config = dict(
    num_hidden_layers=9,
    hidden_size=256,
    num_attention_heads=4,
    num_key_value_heads=1,
    head_dim=64,
    intermediate_size=704,
    vocab_size=8192,
    hidden_act='swiglu',
    norm='rmsnorm',
    norm_place='pre',
    norm_eps=1e-06,
    positions='rope',
    rope_theta=4210.0,
    rope_fraction=1.0,
    qk_norm=False,
    attn_scale=0.125,
    bias='none',
    tie_word_embeddings=True,
    parallel_block=False,
    init='normal',
    init_std_qkv=0.0264,
    init_std_o=0.0,
    init_std_up=0.0264,
    init_std_down=0.0,
    optimizer='adamw',
    learning_rate=0.00122,
    beta1=0.9,
    beta2=0.95,
    weight_decay=0.087,
    lr_head=0.00581,
    max_grad_norm=1.0,
    warmup_steps=332,
    schedule='wsd',
    decay_fraction=1.0,
    decay_shape='linear',
    final_lr_fraction=0.1,
    batch_tokens=16384,
    max_seq_len=1024,
    doc_mask=True,
    train_tokens=202100000,
    max_steps=12336,
    dataset='wikipedia_en',
)
MLP neurons of a small language model. Each row is named by its layer, matrix (down: output weights) and neuron, and shows model dimensions 0-127. Each number is 500 + 40 x the weight over its row's rms, rounded and kept within 0 to 999. Numbers have three digits each. A neuron's up and down rows have the sign that makes its largest values positive.
A block is one neuron, or neurons of one layer that tend to fire together. Before each block is what it responds to, as a language model described it from the Wikipedia text at the highest values.

Description: First token of geographic names, often after in/of/at, like South (Africa, Asia), New (Jersey, York), Los, San, and United States.
L5.down1:447471512511506530499489488497510607592450481500550537415460463482497490539522527510455505466475518464542518492442457470511495573517491502495497498512467530504503509531537509442531325481516521523523499470496506455507485539514441527504479442424522600409381457458519466492504510488418507485507526417488383463462512477502493499569546505501527474570506455541534513490516499498489478498461
L5.down37:444509456475472460498526488499517526468513544552560542538436503540452571525497554513534483527554536555522481494448497521527476507480498546497461503487500498497535522523439536508484236541457478482468462455463502488507456548562475500478448493501561480548494511505516520478457483588426548513520506441440542461544489484511449464462493497520445546522487509491534535451504552553497500517517
L5.down174:522507539531527502484510465512545538584531469494534565489441512431556483551557442538473462581454518544535491436513404480472477469506527474563476482521449511511555490508550500506527570412533460457486540494494497512433350496451527512444463452479540501521526567536537555511571504532510487599488481545477406542576488552462492467564520500499470498571514507479446449488452470472520482420534
L5.down184:541587489510467539453500521488508475588529461487534536544447481506517486502531464541522453492495471508482481449406510488441515492542492524468467499455460501492475435491504522519527366479507489508490531504505583434480452510522459532454467489563533390540437496563479456440517472466450532451506508425569533444517528460534442411513489532527500546547545498469482559449480475511444455516482
L5.down482:497509515482498547462488552529474476511407466542532400508527542496504471495561472491490536478448483479592496443486494451510512463516417528480531489541526545564454494454443521545494501527500539472546507570474493440450509427459506423530557516529480467446490554494511484476508527509508553518520486430533549524543510476516464508534474465569584540437479406583438532544530517446496441605418
L5.down512:477592493476450463419484476509509545501492458538537485518529514529517569521544432440517465599476403541475455473425489477431506476492457512438519502454396542550512538508538477505502332513520531489471535429518494494547507466492444533444538438503477486508449500515491479505478525490486541579565513459448512555504394494491471444545530490475449521525562506527484532430527516521494516481492
L5.down562:483508526485533499572506494512571495524489528541602507536424518515479500459430489538511488523453564548517553470486510457498463455532545514478433487478490527488501507478449506448569328557446525486490484445506484493469486527531490533482425517508537482523532535448586475474487496505460582516506505541559466451494487512519518474552430462454575514528434505526479527507452478513440468473551
L5.down633:518467455543515475453416493495528506512465452515481579416477502456572541499560440507555520555465512534541484535515490533533499530485503495486508437479517490508514548461500496570560383516482506479497507458497535577527520468491513493539522496402521446513504504510490489504522461455490574457515548507519452512515483483550514558510468510600538411596570477522509486478499503479546476430433

Description: Mostly pipe separators after numbers in Wikipedia stat tables (e.g. 11 | 12), plus opening word pieces of capitalized names (Ha-skell, El-vis, Mu-tu, Mo-dern) and 9 in 1990s years.
L4.down87:429519552531549419480523525504487521526576445495471491543557476470590520534508477457441463522432428475481526462471536439506480557522494459458533440518501549510548554476472487564494616479494521537547478483517502455469505497520548477523483412505445424484520427481484483502504451504579396508541489504395503446486452518544521500461495569497526518455519511535423454455478496513510554557520
L4.down401:544474487483405441478526501448508496500464509523493362499464513523483452528545458507490477482600509498467526486532488493485496429433487466504477513452488535551540401544445468541466481530517479416536419481468496465495446520452518498577466490465455479510553457491429513485475493504472501428495544470518488463457517461518480476450456526487485560577499404535537523462502526550465536395513
L4.down463:467541566446479509546551509415468499472461480535394509499448405499529465499545441512485520540545590512476472483443483443509528505491508527469520427466491605579506474446556516492551441447546551503481564495566487578502509604536466505580431562479421535517545516519428478447468557471483551525525474537474440503515488527569567497501476479424472491526537501494502515459487453478508538467483
L4.down577:468500505502453454480505493461454542505464486477570505519576562517535476469458516508521464511484535519588486437485455503497585485456495498487504518506497481526576543532574482559626390502517500417480463430486522492497520491459502580496509409458498483539589467521491515526507498485506518494532404489438510489485518543503503510532415553532525496505461477535491519592514546507515546490540

Description: Mostly en dashes or hyphens between numbers in year ranges, ISBNs and addresses (1877–1957, 253-259), plus ordinals like first, second, eleventh.
L3.down36:517488482498526511496565456480443576531584501490497547500468528506474486489454499506498475548380551461523499506488495513468511431512529495541505555548540407486454461436481518561500482506488464402492536476491438499451512443427512473412481513486490447497514498524496483534514558498574544479464444451493479507484568519408484542500480480548452472519465500502495476466525452476483531566598
L3.down511:447457505466496454518494506482536477499486521501552440517448504534494515502454497464516514517470521487580456519419504496512438498555451486513485508493560512406462501547514557487450461513498529529528588447509464537487579450447521512572478447503430469517529551486549464512549496481485617501550506487493535506534482503448432521483490559444486422494432472542540488511518487441504472529592

Description: First sub-word piece after a space when a word is split into unusual pieces, mostly "us"/"ut" as in us|age, ut|ility, ut|erine, plus bin|ding.
L5.down85:480448468548558477530441453498494418501501482459407474545573502529488521538531432435508502474491461585482500520448571500497538520505473521506504485495552523495435498471569522477490594504530471533515503494447475517526509497523457433553469508539518514480480494464441533477494418535537472567492499461474494479464361457515412433505480501507531474539454566454446572471529544425544535528517
L5.down121:500495519516448529430513538508478433503455483484541518531440495475504476534575460569449498513476505432504465444510552404562490522554540571481510533559556540478476467519562536438485489489435546493480486496520518497527497503512448518450500436486525492454572540470480489510592421531495598568487511561511445519388472489489477439480456469547550528503532486521504469462534511471545500420546
L5.down189:538454550472544509510509496501458420497545543460516470545385444502469471478533510521570482461473422475519446550505521509498492559529507524467471556551516560467450512452550527528529434552502482540519468521547511463434574557502500444416533502450597502439470495469462435558536450511588476450501545516521522493521501507531503437524534508466479507514499457538436521522466561459575487546571
L5.down194:524511520532468515499491496498440489457504514473521538559500502467529548507507461468559469509537486524483436498525530449498501497459513531420507477469543552484480530467538443465445465505485541489491496547376524518527492515499535477480384455418489511541443535436459558529481496550549368518487480487449547452514413468588511491502492469525547503468501484558543531461474441505579512489511
L5.down243:449521500491530469515467493525463482523479518417451508514469456449506492505495514528538518541541456522547426492602456548523491493427541498483480517451516588541520593502504435452513375509501454482500522496482544539495470541545505507517487529474488510513571546490461552511518523571501449490427501445510480476529550595535595484563534452485561449509489463476547492488512556500483502548569
L5.down403:495532532522458559508605566503509471528516507517549527481560531474518477498447494557530520524463515563470472547533493548416560458478424494501470455517512487456495497471479463569498440466446502470466521553512452457493544453452445507496494538467454503551484489477505438403441531442434461570504497434504512421497549581498553520525420517492521440497454497557458489462464448464464532508480
L5.down609:571549499487518481508520497534582504597483538449508490467461489536461612464537476460517474462554461493525540557561514542469526508478466491499541459492525502459493441574540490452489498484489481521469448517507507481511466511533462518521396506492486516600513498485470531603545514476543504431478530466503502496504586536464478517555455539592522481471492463530490478477521490520543457507550
L5.down612:456453499571556528522517586468523443509463501515494471545492528522502494501456432508495530525475468559447521527541536556507541495492480556454516544498457473504455489520524512543486422516533469492532462511501497535430549543472499529368526565510540513479454448510476560472500460442521472450509459496522505572533402483500508461529403499515507536494567491430513592479445502491575502624538

Description: First token of multi-part names and words, mostly compass words (North, South, north) in place names, plus single-letter column headers (L, W, R) in sports tables.
L4.down36:471479529467502463481481493513538476515458462502524590515600550492474490457511494505482449485472434524403515531488518476530508495502501542517456499497465484569585410510473503483455492532535463457409439575468506481492538538481519527503488592450443495546509524404456392497506465521461549517510475485517503492475465534508501466443503412581533486479511515504544496503564523434491463452551
L4.down190:491459538469469503398456500529490628487494536508527571458492468541484521468531485475493458451501459458496511489482477507452402479510536545458537449540521573566543457495500519561521454515450567490505518450465537508419556471492506479468488480485426468484474531503532440450528552532508493513450491475553459503486471523553438489519493429455571489503510502500526561460567459414477488461531
L4.down398:504456523497493491458509513490471601481428506542566525455509449512449472472478479534555488496496452523554528453454450461475463528476487524521479414555531546587496547540483469539506341508455528471434498465494519483417542442526499446495516493460429506477514497496552490459525568482508493494475521477512477519524508426532471516535555477473560528496511453482577546459510416450433479485504
L4.down483:553499525493455542508553459487474532532500492470575611471401500458538531542500485513566560517530487472535462416488459496439500555453500523533445469569531491494535466494493534525497407476457464542542538463465554575524429477503570457531547516478419540514525519556470549458548519523534525529444505480472525496525527497536483527520478471502465544557570528511475502482547506513419493482536

Description: Word-internal pieces, chiefly "na" (s-na-il, recon-na-issance, Dy-na-mic, Han-na) and adverb endings "ly"/"ally", plus some table pipe cells.
L4.down75:562537428555471579497542497566522477557504482482524475426566523461458587491487527491521456521447571490476437414496518468511498459490527438498574527519594508497530491489501505500492482569468579479452462415442531536534469533450422473463523493508461537495497533509563518492485538522448493554523476508516561502492497460477419481433528482426559523493441489558493502583531493466544548488515
L4.down409:509526453468503452447482523542519513427470449475502450453489510426435471462484411503500479524505513601507498545500456482520499486508512495513500508469533500499445532534510493481566351541453518427457523484472498526559543468492601526481574473470456523563564536462443576506517511469562565545521565523561458539544441471548546478525499483519580475481447462464447520526450469500536489454522
L4.down461:415452478515500430525500502552494554506522460504494501501459537484565491529503489542465503526463466535460418450447494538460459422587509497491533548539464515553551446495495463480487465446511553522462511538500560550505515504554511553520546486491520511507488521442477435522532507501472525497457540480521574490600489488459505480521489500483522558475554564484353434451491567556576509547416
L4.down550:539560500555501492458392535449520505597527504431519562464455467474468506499514473444568520493457441496490497452515534434525470493497481511516477542492507494499474506511436493414520517547499532583468539466533566468444503514584482510530533536483504437481457474549481497498483446534586509565524514530445494516505475453498453453476561498564553464592499504592505484413460511491492580533597

Description: First word pieces of personal and place names, especially El and Al (El Salvador, Elton, Aleksander), mostly in sports results tables and lists; occasionally digits in years or table separators.
L3.down97:504439437561489536539537456570454481500530528550478485542562541504423516476512430607497491547501545479439504551541500445477528513484532474523465474537544497508541558454465521485566494522509495465517452532470471547475489477495487551506486540590477487478417480461479483476567490448532471430491499533454503494453480426411450537434485553533491496432500487518477572506519427506554557401498
L3.down212:549506520624524558471455505490521510466519425544516512492493483481544504491510545521459515476544531568535477507516507491455578438507510488525532511455555572436608485568505518485475320552546532461491455471557514435505477458503463403456519474517502471489486437477442398470490409511523516487490447494519464488469488501474428487496491491490442512524544503481450515476507490505515517513467

Description: A lone "e" word piece, either starting a word (emission, easy, equipped, e.g.) or ending a split word (Make, refugee, decree, note).
L3.down646:524508473527458476452512494508540515467483488582476538511518482510508516533551508494525539489476489459511426470482519511499498533510486532458533501495567504573490472479547451507459321536510529545469559502500474443521501559480528505491466527492561528567567496522470505489540506465436542453517496557557479548515455597530483441568489550462510531469529451541495517540475457484491412424546
L3.down653:526546495526459484482513486522536565454433465565485484516524530492468508468514497513477443500390528505572449507477479462511480551487529521443516524470584496569486522514512450574483332521465583487524535490493474494512531557470548503510463495509573558527505526490502489482558503413503495429525472529525464561517461548561475454514483553551506508463505414507479528493432479479544485441542

Description: Pipes, blank cells and column names in markdown table header rows, such as | Pts |, | Length |, and blank Premier League columns; weaker on word-piece endings of foreign names.
L5.down52:503447425478575504497514507500503444501494474457534520554454528519425553481409526477516480403557547480444472504485498505561496558491477534528425488512479484499504491528495484526586576511438413475547485450486472461491526477508562437465465506560502409464525546516534498542508501548472513540445476441489563451545457518499515511506458464431519473512519468461545543499449440522473490550523
L5.down57:496571499462505563589517539518473480502502495515565511476465424525442455475559446533512553558488483544600488527577471507536546442533532503426532486514503531466494562434497524478497389537524530550450542465509542536544479503499438520495429562416574552522532457469506451524546515530499511569522504501548447527532533590530570442500494508497533481468493463532443487587479498422529539473483
L5.down86:488463495431504477525533563489436506462499549549483501586500520521472493542512459489499462484571529527504488471497487406536558467450465461529558474493498475522465480508422512516528538515509530505502361461532502454499544516461514465504520454476520508500535533516513428451440486540518498531492496476522442437519548473506503574522524458454543448469488434514520530559475568528490451459471
L5.down245:483559492459492473536469560528487502472463534498584502505478509465519563405453515471457485458513558418510559462555554476609529456513449560533459442511462532547528461486414501476530541533441489470483497433511509468478484541489498518481520519524490504483533573523562483543494549507535514501547487512519484399526455470559505543541524423420494480524441507470483477501465451531458461472513
L5.down424:463536486484519528560473530404485562443498461471533519539456468537467435466496485556486523439502478498505558495520519498464495551501534478561469490451434397496559552485499551538544385558437487435526521433470482493459527519455572485535507560506555433523463564491565524505488555547558529490493550491478503426535518495502535490521467480408483508459474410486463470525458498535474462499537
L5.down552:494451503422502500478468519490577454454519511514491442525470491479500532459487435511500501493478548486487547542493459509499498496523551506492451487445485475517551464503452446487500599584556433539532541455431537516489500478519453497473514547514529510501533587481533510456521496501452547481525572472461536391511467494493508534528462460449515470576456503544471511520522492539463472510455
L5.down621:497481557524494499455500517557461573471505486481599457493439469484529522465457425535543468465515565512500477450578504485528515518512526581500430430541447539491520481443529481461535402529493524482457532448495481527518531492502465529495540483514511493498467567471508503467516555514440452495543472519482484447555463437521496523541470446434509521599442554493448507533498471458499532495548
L5.down679:483475503497456490513505601497493481483461498517527512580489507491453525446592421501489560524514590524529490445541574448586496519538553538489561455540441472565509461494520473461549308565495509522487489473499414469466477552510502425471463435503450470520497479488541556542550535539499532502473557491541500422547528496480550444514449500494522461568521513504480480500506462506486511459506